From a checkpoint of a small transformer trained on Wikipedia.
Architecture: LayerNorm before each block, learned positions, tied embeddings.
Training: a variant of Muon for these matrices, 427M tokens, 6508 steps.
MLP neurons of a small language model. Each row is named by its layer, matrix (up: input weights) and neuron, and shows model dimensions 64-191. Each number is 500 + 50 x the weight over its row's rms, rounded and kept within 0 to 999. Numbers have three digits each.
After each neuron's rows, "fires after" lists the tokens most often just before its 100 highest values on Wikipedia text that the model never trained on.

L12.up149:502504507533508427433475466514531477493530510535545519528448527504414492545505523523477508559395592465510480497602499562427474528431495412541488514556467477481549509518556483397471514641501476507443428524481512601522480492453529490542506392582585486464574446514492412515522447498547559553512410512507548536592458501487473539473516548511525524542542466490491437471487541376564472524511
fires after: " |", "ing", "ec"

L6.up276:573474472489511526487488520545478538525492556595445545599585493473458496519521503421511549470424467484483528463534566467497522539502502451482459425479465481493449537495458535514481523468540616555506449505540432403388564492445460582484393542524465422570604526436556426590527467480570567521499522374460480515482478449458470460480561597481478478452422508508520595543530603536518480518417
fires after: " d", " al", "ol", " V", " v", " pr"

L5.up488:449547439527528471564545515454543484504395496468522510486546553522415483559531509519514433470492475408602422512446529566423482473466438484468530574540536456565557536537481459552525475467455437515579438543540504456427452499454503464549458489516526425590467514490465496560501590509466524510484536489491516497588630612533484509537530490494454593414507508533453487540503454541468605588519
fires after: " k", " g", " K", " re", "ourn", " under"

L10.up492:455577476487499512406573481443523524499546469546497508460522452468445440498436480491408436519521500523521528482549420489500571487534413565476435511480532468616587514489447537505607500496468537530461466489481507555492465422458493503501578574564545442527490460522470504546522389492546530455525512377462395486513582485595475485508482521453484601533437420476526547587488522515380596521534
fires after: "0", " G", "z", "g", " D"

L5.up473:509510447552437444498512468516405500430498483573542506556541505447443512517564567480510461466475464484497489489634481435487460590407495490422454548537558582529420562517463500459552487527506486352515413476505525514503478457364539489491545524552522514481559378529525475650492511545471511512498487509484544484491516524514563621472455427490580525502516515601509592472386510490443484475460
fires after: " K", "k", "K", "at", " W", "w"

L5.up571:558525496524476486456535525455475515460465503468613480503508515555442484458588468460523456502485492554527507491489474600501512538424639509579548374470487479485577532461499515457531492505586517526450505516496470386498531549523465516490469534499489517588368505454467419513610565462535504486491541429503503499387483461576535533487559457520509371523450516412584495544456549395449497366473
fires after: " ex", " part", " ass", " res", " dep", " pr"

L8.up510:523565512450500470602552475504587519464538548488493409481476602530554468494454501456564506545478486517500536534527523471501476456491437500521496448516564518490434548552543539528492585500583485517499582480563506391454531482532438559481599455495522484447570616407518526414506460411468433490395537491520446513489546486472532485445444444543539439540501538509514447589558490379563500397551
fires after: " m", " h", " pl", "m", "em"

L10.up241:456544513591505550549478465434419579490543427507571397541561441506376553556569577540510507436406486541472417512488499475524433527463471490517526474463547539440453533550476485470503510493468459499537489471548538496512504493500448454537498493439511440515527591466508390407493606557571512509449539618503442437542527479435481463559574383497517444471549498519553493531437524615517529561524
fires after: "h", "ch", "em", "0", "8", "er"

L5.up314:596531575467473490477551518495541579544455533478500490521528616489532544477488516417535554458580537499596422478508468469389647487477408542495495507512459518425482417503452422461535466437476540485621464466529604491560469517530437496432546506519395474541549457513400449439483475480600529403403525433522509544531456455503419434544481523564502499485539437508571498475541506530466476499505
fires after: " f", "ac", " m", " g", " F"

L8.up419:490464454453569494525414574514532484593541450531506648509514554419517504479505488455489510591435461580502406528405428420508525498503471516535457497472440451549425506484526482515441624541500437520506505526523507465518527490464497574522466578489428545472475505523485473616594539485528553548536507453587422522506531507611446497483488475525388450472475504461444537531477579580477517574511
fires after: " app", " al", "nd", " d", "l"

L8.up193:495534493511519499558570495490463483559531397463459477431503501589508508489449533496495569501543492571417562497590417479533524532443539455347531446438476488569505497496564496523514509447567553499484480540447517451537550528434462566494506373368546520518449495475438508589444499476556476584475548510642543538462492530466418547459456458455491547609509469505479402423534487491467534562620
fires after: " p", "P", " R", "p", "S", "R"

L8.up25:517553437582623558423561480480491546571521499448525497442605450511558445510515556472437537519556446457459533554539448494565523540450492514487478533437557488518523523471528466555512418393560458479582518508464495480561500523448469440504455455520451399497433544524511576444583500554577410536447548460567529578557506533495512523464463539455520485511510486483538431460567468563421608457442
fires after: " A", " An", " P", "é", " Mar", " Per"

L12.up287:476439468448507513521467493474504540461501419547478657397455490457487431454570558469515459490578433522530573502482499506491500494430515396485525524433445531563488479501430470442558515559496544474572467467460534471573476534499525482491492472413482536576491502599520553376428541612524533514464485587608499479554520491423552498555524489536452515548506559520494509447505521545470501514391
fires after: " met", "u", " M", " ", " (", "o"

L7.up195:467478557577524635497515540489445583509536510521517527493531414596553549518443540502572501451458474484469559474498530505568518565480547522523537482514563485455573413486468498431530519418533404529484546469433508405545572522541477567474480519459447505584411498550431560540482415487583435468505496487461513482470425526468446547509500463556489514449492573567477501591442412508549483555511
fires after: ",", " to", " all", " Al", "ur"

L10.up139:510507553484594531461516502498606494432493532541516521478538557458430481558482515439427526548523506505462406536444564514422522458511486442436514500452487461568514437541577492469501597516510440417486482528547417520452538531548544528450453486492626471477440514515547405518484629444556549546570520568504487443590485507491505488543494479519418437548519573481476453474463438481472439477478
fires after: " T", " he", " app", "B", " ch", " dec"

L12.up252:537531432467497535495464535451445622517533586468422521490529409471491483499476513373417547561532536486567561490508448467599601509618489469558600489542504453537483522520452452530520439452506484479489463503479456493520473462538515515488502538437455429500499546519489460583456527484464544447610518426455464532547446501447480466494555370467492506563474414479500446531537576588458491451452
fires after: "1", "2", "9", "3", "4"

L5.up528:445444534528583481514446397575523520596515461504550506397478449532419499465551422527419478474494551435506487605533452528512454489597466496519488422565505515469461512480520558448605483565565513508478461498542550497503488492442505451489524468618512488477412518486515463536467495546456612506516495516492494511568576520581489554536488529471430478526529518618332529535496452485551497472465
fires after: " m", " H", "av", "m", " h"

L7.up96:467453456506518539581626554452538498555442460477524449507516575553479527385561447444521456564504468472478494436483499407512444426539511419493552538500419473513534473473429505437416519490595482476490451520497465481495386501570518533537449504419535461470566546498566475650493382448483478467517488519555444430477539515478532616513486382442530512491496532524525541582449471521386441574586
fires after: " to", "-", " on", "ed", " On"

L8.up346:520477449432434463564373425488417524540488394529562543537486489475503492492559432510512575525597480422453526596464525528511574600574518512530509534444497399423515491591546494575529449484470565417459559420551515547626526488503553482529400508540523499439466478478509492504551477531463582555419509549517507484435419522558529551423565470458416417582473414487485534516438498501461557471419
fires after: "c", "and", " ed", " Ang", " c", " ac"

L5.up52:504549417491487539583542456506442484496474477527436503425499452501501531531384457585477539482493462491508510557500524436479555524582499435534488556573547457417520425497498494609463485501445455451440485495574482515503408539514520436534478525463487472511588516608451523412455503436542419559471535456585525418462550560516627520542466483565486566489493534505440490341533510477471506588471
fires after: " the", " was", " were", " is", " a", " are"

L10.up347:497406421456489543487538564578533529527443464494501512489610610548570480456602554553489505424427523586520488484565585423439494466530460598551527445511460508492385569535438555517537458468543456499500546447486477513540496473417549533499512465439538610503475543516462557518522547554398504486514538466519456464498435477485522488470541456502461422518509544471456543443519511511525527474466
fires after: " st", " B", " t", " Count", " T", " b"

L12.up69:480553527513466498429457535451475458438427391522454500520586529450522391485393558507551458541455462582493562394514465535475545454388525497475496518504482498544541485432469469493361543480517446572521468556468550476531353499523509473498594558538609532482454435482525470551533452421497441624453535430565565521560422469476529503535497486514591477613486534572498535524485526541628562427530
fires after: " c", " C", "F", "c", " to"

L8.up401:541500503368471527434507541548476486484604517522459554490562425516491559498468481444566439529522398583445472480513470559490520539504439484541502466513495504475491480607448432563515579465476482479440478485529467531528407551496529538532548433406574513435500492483609517419517543451564378432461561463582563495553427554530449497584529404522546378452481501623463543462605492548448572480534
fires after: "r", " Br", " be", "e", "re", "ol"

L12.up198:591504545539566435439511511493495508489554464460492617534436523484475473457495409475482423474452553456600503473617449535515603469470531530447536580524453463440499447531478549529484537501543497572478490514425575541492533533588543442423431430502576447484524542536451543535482487466508523479528430476514376538537622563548426540509424475512442445419514431488477545544630533456495455582515
fires after: " |", "ul", "enc", " sur", "as", "re"

L6.up189:548474561369481519532517496486483458536488452471508518550545595437505475477420554573516531453481419570375485611446538451485454469588464408504508569475488498515466511530526515489518398457425571532487442506499507519527551488543484561536426595468386438526561509611498518530513545493448562482508533490505589542577429552502521463505557508516446466568468564477530577531530543441465441429463
fires after: "^{", " v", " g", "-", " V"

L4.up562:448465489459498411502485458426504621525521578513566489441452485501486512546569387556516489484494442514510511565553469542450538506523585403524472490503465533403475522465473443554507496448441520421487441402443521532576582555627493571470447466612508649587503472515501461474532535540441620492494562495541563544501432496528467589507451516497512535458526491438503526477469503462524545476475
fires after: " s", " w", " pr", " r", " v"

L4.up390:489531591548448478605549455424492484518497595553533535475552484526487538431438573601467432480482445499502540494578451434544554536384538499428450542519451398415514478534535454552535553560457428420449547470378525456503411518538550526471543528437499464403506534495496493491444492428481483530499534505592544530524493479539560462475551624569465463542488518510524455527452501452594502466373
fires after: " c", "c", " C", "C"

L8.up493:464563513481486492534547466478506447508564520546499547504554533440573472560551525486521520489492537516468545550389551374455555410507543419458398470521500422519429545581507520488487532426415476472514555487546518549436489439540516589582498538491505495511449497563615569417486505463500497473534535477513482543531580590410457499531419528526409464545536488449556476518493485575422426466477
fires after: "am", " M", "id", "k", "iv", "m"

L4.up561:493518462437540512403422506457466467482556499544575530518452549562570446531516458466493564537495519493434492538432447541436568550519593460487497494494529620572456456519471487530497449503480521531511508449409594416551384519512506514511561446621457479434503535530462402479581478491502520522497469463480507446480537443544572396597494562517457509425451449450563530381520511513464529554453
fires after: " m", "±", " f", " un", "-", "%"

L8.up79:472518500530491518422518474488501455414524492460472526469538504506511561455553430480501502512539368612562545568492474475532496574476467511561564524555495476504540403548498504578611480483531537437420566522568410427450530474519487600506505449494468410508520462488563470448587557520557447526537485402523484548490394458484438412509413497439513476379454418588480450551506549584499619584485
fires after: "f", "b", " F", "if", " b"

L6.up377:500526432495383491518508472544532465464493527431434533424432444556525559469487512522462484653442482511515483533438441606490533461437555555511503485487486550490531491490501524561486611408450518472393542612520476509504503496443460577627488503430615559510530405521464516492528422548518484541500498535491470528562436547543521517548426550408482427459547508602528564383475455509533460480553
fires after: " W", " se", "W", " Gre", " M"

L5.up434:505530472447446505557536535501499499480460467565464493491542465542567505499434533405443471497514419465507466390527461485466498505608449501531482519479463631545538511545467486431540547435531505547458509610434518417531505385456523543564494420535520481506440429555514425509553461437478545595512542584528459512568514497545483442550521531556466553471571480560522392606539581477468573514526
fires after: " d", " D", "ers", "ations", "0", "d"

L4.up95:548517429574565430494499540417549553640571549508564526599462470493478514518500407499527542579549495512536517498479427497543541553493490558528509505538515465529601458521526545553476430536497519460469471541532495547572449497523609452549412507470451510473526351486502492424518520456480520552430538534507512465515470530497530388520494525460535537437402519521382408518513384480545453489451
fires after: " Europe", " E", "±", " well", " Afric", "E"

L12.up218:516474478472422543531520517497519567377546460524497458512462473468537472511516542436505528554610544518486502530507465500443493623550522477491466460590560491535487560528479504544557441425595544524495443575407472444422507517470494402480490541519485408622534514459629399490529467526485552430511506483465484550494487489442534498470517478494538425542480490494551554531503498548447477502490
fires after: "art", "d", " add", "ect", "ad", "epend"

L8.up108:409559395526432488562482469414543557491492528546431502480448592524546467388495496463581487534541481503521453436553505495574507498492406520521553543433497531477496542460534645529545567456489473476519506495559392540514457577415480471511519487497449559505558488543560528513445489516520455493458549504565512531448542514484493499465545471408432422474420565532477507542550552494425567528504
fires after: " sh", " r", " sl", "l", " dr", " bl"

L4.up417:472535422497451499558493544513605603535574458574492512443457614494507588437397493526487502521508526501487566443429520488574438575545577456453527458540531378570580377372506495503439459567534526452587389587466463406503456546461481483576530572504534527538512523517484575514459500522530536467514534474482498489524542447457503452490542515520440513579469447462536472523476513525472538484482
fires after: " (", " the", "|", "2", " U"

L6.up172:503485491517488426504479497514520506557485423534476486439557480459475534447481507461464445485498386550513543562493400522482448533537453508586531493469512549485464478525466466513460562433466492517487596454512574599492378498483559463422454472469487460526536542577460516509573533514508497616591530465426573561584493500519472418562499534498466363437445478559515491485511503486541529549414
fires after: "re", "^{", " v", "ol"

L5.up333:490526524446480500574473513466534465523506459570577444411498551445487566520511523438465542395561598467582566472513501492549551501571518405470509467518476423474496536489456469459497509560483493559619464554454505563434540481490454497519537436457526427553528484366392507445415464474505555569517454469454572551635585480440544521482515372474497404519505508440474516504521456523429506514528
fires after: " s", " m", " Fran", " j", " J", "em"

L10.up162:477472574522483562559546490447490597580428489487440474569494429577493535471349497602527488524506498502549534533527496483489503418528403497484556569534551430466578523588510559426522597488512502477466477498496529610397486449507504499473444467491545533490485379436511455542406492469504456548481526536509498486502544544614507498450575582459424556565502530597434525507503546431451504497564
fires after: " |", "%", " v", " G"

L5.up299:602473387597453529409563527534550605548454399464553471533459487512442489454444453531445523632433526490502467419530492498406594559580595443457476490447434520481440585521559465434538648445480473399482421492486532404604514506528519480529455505549465469471533557527479459498428581468499538533590493456508555466513515469417455463466481471565469485511523535483543518541428576529483459446525
fires after: "\n", ".", "4"

L5.up75:498500465412511509498458535568498464449527453510497543453520464529449491464425540494527520482498519497506573459489458445534437525537467507407461589509520361461463489494517436504462492489380646562566473425432475487531555594577622498481450556481529519516535605419503554515566475434521466550513553436468473635523489482492482489567553466547494514643537556514544549484451533472545496464512
fires after: " Cal", " r", " L", " Gl"

L12.up437:514485442524565497512481466514572524523538497542454495463482533539457519463521518508598434476487484541430439606474542635554444510545404517427492577553515437516580490500548505421513540514540575550494524554474631411581500539506493459568466562440555385471565470451473509528465533450505420523440545481470544600630510545568502506522565457461551485441488516565527453472510439526475483588554
fires after: "ol", " n", "0", "um", "r", "ers"

L12.up476:524506524550538490568509408566554553375598521509536539402433512551480500452460561501480503504457521456535608512491439548544516490429575464569476480505448517498434504530421448584516543494469584556492522537430449427490456494453446423508610505402506519507520555425525470474506483550423582471396435501551420557485480479469496524497518582540550434451528511548512509484538522503486526380524
fires after: "ad", " e", "ident", "il", "art", "ab"

L10.up522:523543523511460476548510445475518506500570427515437460447488517586483532561400554556591566496551609556474454590599478419551520527496476482486417500474479428503458548469454539483436474395474479406459591505508535586544497438434552469557504481441418428532462462466509418558464484520448533552480490523530470562598635501567515460493561575557586436512455646477531489450434505450509501484408
fires after: "\n", " |", "}", "ing", "0"

L6.up424:506463553410485450471505538485486480528495503522479476473581590465501447422525563467501586445440409452525440436540470511541504519559465482510526505427459472548511457476470534599549554549531523580488549443449396458441486488592482570677430581529480489528441487449525579537449409479491516540591479473521475526433517523461514554487486517445481531435451546545533584614508478559607454479419
fires after: "if", " includ", "op", "y", " d", "iz"

L8.up369:364527483446553583596522533480499539536346505521441445554512601521524520496516568473547466419540488529494429493566417533581526508419571478486497494508531472445509534510455569504518534467499499517546527518566470544503458398463512496576480551605484583522356443529457450457431567558520487446525538481591489430704423509465402453531508497548518477418506496570512424507407546517527509501410
fires after: " U", "y", " T", " t", "T", " or"

L7.up93:477489504448537480495525525486441365581523473401491523505476516428514478549416450493533495582509447436542553516457486521568466455502484545449506387544537568433533587487462475505551525493509493498573476475445594477583444497563456465431496480517451492580491420520491457502543501575458499511551462506504486535495501513522506543560496513456448476474518542565483474505412551481476450495477
fires after: "u", "o", "l", "he", "ru", " add"

L4.up128:513569481538487566479483538604491547497427538461610408438538524458559516521525481492516519452490489532474474573466569495519440434477478488527450368483565392506436561558499531394552575500580488455504543471473459477551471595489386465435532412450565452571506456475485537520451475516401522518516544533399521530551501468502461528533481538499497445515388569515462474631529551511497521495524
fires after: " m", " M"

L8.up469:470491564427470495470512602506398518518496583437465426566470493554476553500445616593528484499519434507479501469480542431443528422539459442527570421616392462496507547466562515562593535525487520574560461414478489524416486560427561467481488483584519561495520457480440544551589445442521442618565542430550468524460453503526555556511481518552466475508403532492384500495489364548573548454557
fires after: " |", " "

L7.up393:444519504533550557484532568481474540562465531528506567524570536488574579477501480379572503491547395525590451594472526502566475503449511522474445428504436571488597605588505480405464532526484441475619501559503463475464481515562477491474571513496520441526401463497522541429466475543470542527504556526531541465482467499474437641455546523359460584427461439497458510447530555505432546469504
fires after: "ri", " Afric", "or", "ur", "ar", "en"

L10.up1:496568498554488488427491537448506433575507503484582516542401557612522502491496586498463534514477543568517470538523493417600533519440608591540499530557567491423487511466529461494467581493478536434546490446417502514492529430444577463483503496402444439489482513429506438486449526548541532526499507517464537542429524491483568509483535528543587599465331408441503486517466470455499538491538
fires after: " |", "ing", "1", " ", "p", ";"

L5.up74:446500557573430549580427502494526561546432461535504552487565495628486500469479507500466541572482501517470519452472417508546484494524561458452491525538448528566570482513474438509499526434502429446547537496470519482573537503530529546440513454544502426543598501487512504536409452449565561523471557531530365529548579520515492430550485384521416470481401534519467455629443522440538418517418
fires after: ".", "–"

L5.up39:468453452515434511498477440439517556542453504504380438539499534434528527515362579552474501504488445473539463456540502437410509475562506499493499565494493542507576446461474556463503579539475519576417464495460461518521536481526544555552556524418479576530441531619510479563493480547484589490492501480484438493421552545535494512498537624540491482519482432415483579523431488521513567502389
fires after: "1", "2", "0", "9", "3", " "

L4.up482:482469509493380453472414453489587547486521542510464499621450488574517514496495529446486503546451436490532477469460565564407485526493489442467549411493519586504491471565424537451534496468467510385442539523594483464443472520487498534415484573494548492435588537493540531482339542480562448486535534414556481540553510465500532527480473470532513432463476469533482519396492505589491506470549
fires after: " B", " ", "2", "-", "ad", "\n"

L5.up482:484587446558579632435404533509496511489507505494519580401496452575494482452465515528520555497479548483451449510506521495433492495492534433514493576483473564455475572534561482474493385469462454443494591435622543519428562458559544515442566483520463501500547541431533568512456567496544544437478535580525577529395458544468432571493535465529446515538502427593454477427471498446409511483534
fires after: " the", " his", " an", " was", " by", " her"

L4.up98:480544505551429492438549464518467521574465500468534437475549444533461446479481501433516537508497508410563420391532515519477488474510433622440486508476410437436552582468543423419471489555578541517436589546487560472531471533522431446519518437471544567565516452509500513479472569514477544492478545535555504499473464514523402463513473442532546520482502562481492505557459498566407515449408
fires after: " H", " W", " M", " King", " F", " T"

L10.up510:514456470581467502529534525504477507574559541487482541535617449450482520448524442570433470593477461390514527493483524542430542522490538453486452510583489520500605547510532422448521481530493437541495440455500516501485518448438481548616428472550485468430580533478591432464486473454561397512431502389433509590540496576464574492484454497494498537488494532490549375593557429517507467522474
fires after: "0", " ", ".", "2"

L6.up27:452517553544524533500482499443586506500508435615483469442608564453501563522484666490544506342549459476516375495505455460478521439503528531526567529488497546408565480487610463512521493483526487435409558661477453527555509498541404575483509546431435531412401573572507495502506476462430568542536501435473509446466444508499550523483486514540583444470489534490468514467479530493476406543584
fires after: " v", " M", " m", " inv", " c", " V"

L8.up374:497410489474509414463409521455546477486416483512431438433565432476508478494542427525521568553484473459546539588543475516550487452445598496484534486553482456466451457494491479428477516485474495537513529387464454459481530583425379470491508459504370492540467571562557449501530497460406540587536422540492483474466452486444500423501620536585486472557535504458528523419480473520551576578478
fires after: ".", "c", "C", "he", "2", "3"

L4.up551:504496469566390559479457513509516517557399600490465473382527536439553506479457449516472491545496542456536573507503545496464509479575555510563398523482547565527478501373490506471477466456481506464466471510479459544476522475536375437570510448501611494577491564520513474493562530584628420482431475575559402618561539393473509554471537456489502463553526573490610488589506485600412538469473
fires after: " A", " M", "A", " one", " a"

L10.up562:558530493504478486577447510450452473552476504524477408500413588563435564498439593561469447516470559519509536528426517558503478529442437504455573445434413563459512514464531451477519489538525460446547377592490464443461471620487573549533440445511539462502485532602417510515501476515491534566474512552510455482521515463476509474558481552466503507422529402537563581564571493546404480500481
fires after: " t", " k", " T", " st", "t", "W"

L12.up32:455491503570555546520434494524432487513520503437523454533521508508514492483416511499507474454511496495546439510543559582448608471439538511478590508488445510584471484489479466511445606398419555496495492506506613524456494382501565509477478500511386513445473470499499518453452511542491531445439514445524573526556573483348622541509553529591464528539383474528544471437512481530500486482470
fires after: " ", " for", "\n", " ("

L6.up107:517522459583502536522482442446403526442484482493590593414537536518422540413523448509533475561477472521520439556515522430541406484611494536496588468511517528499498413467439516534524480544413462544544551609502474444552510435440483470546537559455537521494483559598329541491509457488520506447472567489461469473494470513503531516480529532524462489525491532492513521542414533451448545517531
fires after: " the", "8"

L4.up187:380478432484520507503536488411525563482427598453421437470557525519522436461511483593481469452416421546563480477512514592566515541467470513482505484493532479562566435517525596460527492430447507432423585558587442451517480460534550516549592475499466466557490522457474538441510462511506537518536514556467465512568497421580472591568561571512428536621530425597538485459526498521502608579511
fires after: " t", " T", " A", " F", " the"

L4.up80:523483479522513571521589595507329521574561456577491495451495522631544557486471439472492482482509533494496485585523515518498496385499490400558559435544461430439444614467433429516523491542537505522546466449438467529570518483480487530513392521466562469510516464616560469485471490482344482540485569542443479591477433410483548523525514464468494446478416535447457502496413479519514577480551
fires after: " v", " con", " r", "v", " s"

L8.up69:436532464590380545606429519476387566485466488485499570382441528485560436463442496546433532580505536535484592519450483508462428446475497501471480437439489543517436489474418415511558519503451456576482549537545509638576504536461513483454479440495564460529504522409560601422523483523541500538455529535517498470480466498481463457461451452417487490531520420554508565565512572534464520523499
fires after: " L", "r", " her", " La", " his", "l"

L6.up506:518531466468425525501522447520403512602375494538420460541500480529488531547442452596479475544429501490543516477446509541539567524453438517518391528579432519503559437532593569511569408508504473534507590500555403505449439524419494481421481558542415404372534550489623521533500552536553505524478469426591545492523517512483485599506449550517510512573501458482573448499575443533550566478491
fires after: "\n", " C", " c", "op"

L12.up192:514427399499479451520460434483472550508540586521525563587651522395469536494584518608517544504451502502500544488506496530425423547435495560467491498488405536561535556459472448520467487473507491555578579493419554532553570492542572523552541518494471510475515448361491490502516482537488575482554481476554527482458540588549530448408542429566423520472449523493517419526468473520407543537540
fires after: " |", " /", "born", "i", "est", "oc"

L12.up548:474567508504544552625486476546487526494497517406473464467586513493552456504541437439525568429491446510437544517469483461456528510490501468522475507510444543433539485604537407565436497497519497589503452500513422449442528555528502531552442471566537506573594595434551427488522490407500476529453415436468540548494527555432487458468526461528539487603429540415515413405524515537456487428366
fires after: "\n", ".", "born", " to", ",", " and"

L5.up387:493532544583414444534541549447497531440416456558539458496548466481476593545445509529634539526517521470567447449465536538474464512487391464548454513457474525482511426379497502518442515554463498488482440541599547473443487530557422523470512496506443479512554604407541541456529386500396503505561540544520425499544496514517438522564592480450448551557459546464614506523534518481575426528556
fires after: " G", " B", " A", " F", " D", " T"

L4.up221:409415513470569442402584539504517568410551486617551598449642542546525551457536548539576492505569486437509481504470442420489440530558545455544456460530515460437521501515437463570407452496477491530486523529427425480521525488533489448550442515435544513547533498479552442477539565494547507484447575388519543476454538514482526498542580466429523495441483483545518553425486511523501503536425
fires after: " v", " V", " prom", " n"

L7.up152:462504392425402469472502505560503469504473468472500517444524553522524572497517494566492545468421437478529487565554493496491457530513476541475515566423504555452505526552481588465569415548476455559568479386499457527604461524529408528479495569626508419585429470475544469510557516531476488533463511482508403466542543479478559515499581496538457467467512403493544466580520560568518507464495
fires after: "0", "and", "r", "c", "%"

L5.up89:542519488584446511579492508438574443415462449458491474483540418548453413552548521548442522456549491481552493484569514481464438446443507534539500488577543483480511590468557479573516477602463515428461526509526520472600462473493496485575501491591480507586507494564490429417452557461523549551499531561568375550523497536500569538551453522522526539471572559522586395536533514481371409503435
fires after: " k", "p", " m", "k", " K"

L6.up150:561512501513445514559452544499435458485500504512470558501516510480466547458512627484473506565535474475573518494519494476514575456461495434506465595566571527544513435415456468469487571505548490496483500507458521487475450558450479552431473494643483408448518543495531575516460525504590542543484504517448504516579506479531461526485525502492454509537532530471454471495456520389674473485531
fires after: ".", "1", "3", "5", "6"

L8.up480:474562543607447520504583465496516488449433376572433495447509548594494481471470537533522437526479562413461496524555533533468528479490550433526594421536472545581519520482484435510508488453556543461482451513485566508548464555477500519440406389466501616461526555471564437537465463582550589521549505478511514456486470459530530568620524580445531440528518412578549497436456451513493420476512
fires after: " pro", " st", " St", "st", " t", "t"

L6.up53:471496483519522512567570427436522484463579457483562504475445454468480493433479454505472498519523500550529523571493340500463564536505488474562540516498542573502514571444510559510472524453434571388470443568471499415560383493534467578588574464493500545429475547475602570520556496530375491398525490461516531533463523517556589407449502460487526562482495499587577516533449510495565520481497
fires after: " b", " l", "b", " est", " med"

L8.up546:595487414479528464429515460566465557500505566508497481485542502503557477498466528452495502417464534460606529488431455507542448561507475455528504431461532406565550424520537480545446503668522498530545569563410514378511509463502520522551479491564479412521533444514493525517562425476466591486559480430516553567519535504503577524490569537453450494487471418512598469514526581535429495542441
fires after: " D", "ur", "ul", "ost", " d", "op"

L6.up571:469653546504449534517539491437501567513552490467485526429541434470570598477499474537449479580493420482514500482578487560519512484493412404504415488516460500520570527449470647468582515552610520566397500580557482490524492528475534489457441461435504435453497479478441469453520525522479380493525573420522455543429410491529557499547503522487441445489555472480512580552578623568560485424528
fires after: " B", " G", "ol", " L", "re"

L12.up573:572477614475517487477582468566479475486464468529438527489546508529564503608596514477517564497461546413508491475556549512516539553458508496568374388487450542561492562520532489517526418453539376488448486461439576506464492429460458572473520487513457473442467438510492482540464490505484403565439483496584653498510489506476494495509492488488436479520492459500553497459491478487446512486524
fires after: " P", " B", "ib", "ab", " C"

L7.up446:515550478393469429488512489487537497486472490466547504499446484447466521503529584421526523459470495448563506510587517526508523487524495505474487424507476461420535522493531493543474578496510480518486471470546618506547506449502443487596506546591446414500456501443478486393531505462556443533517468442554405554449439495567641571366564509446483469476513458586591463525558487455479466426419
fires after: " f", " F", "le", " pr", "ce"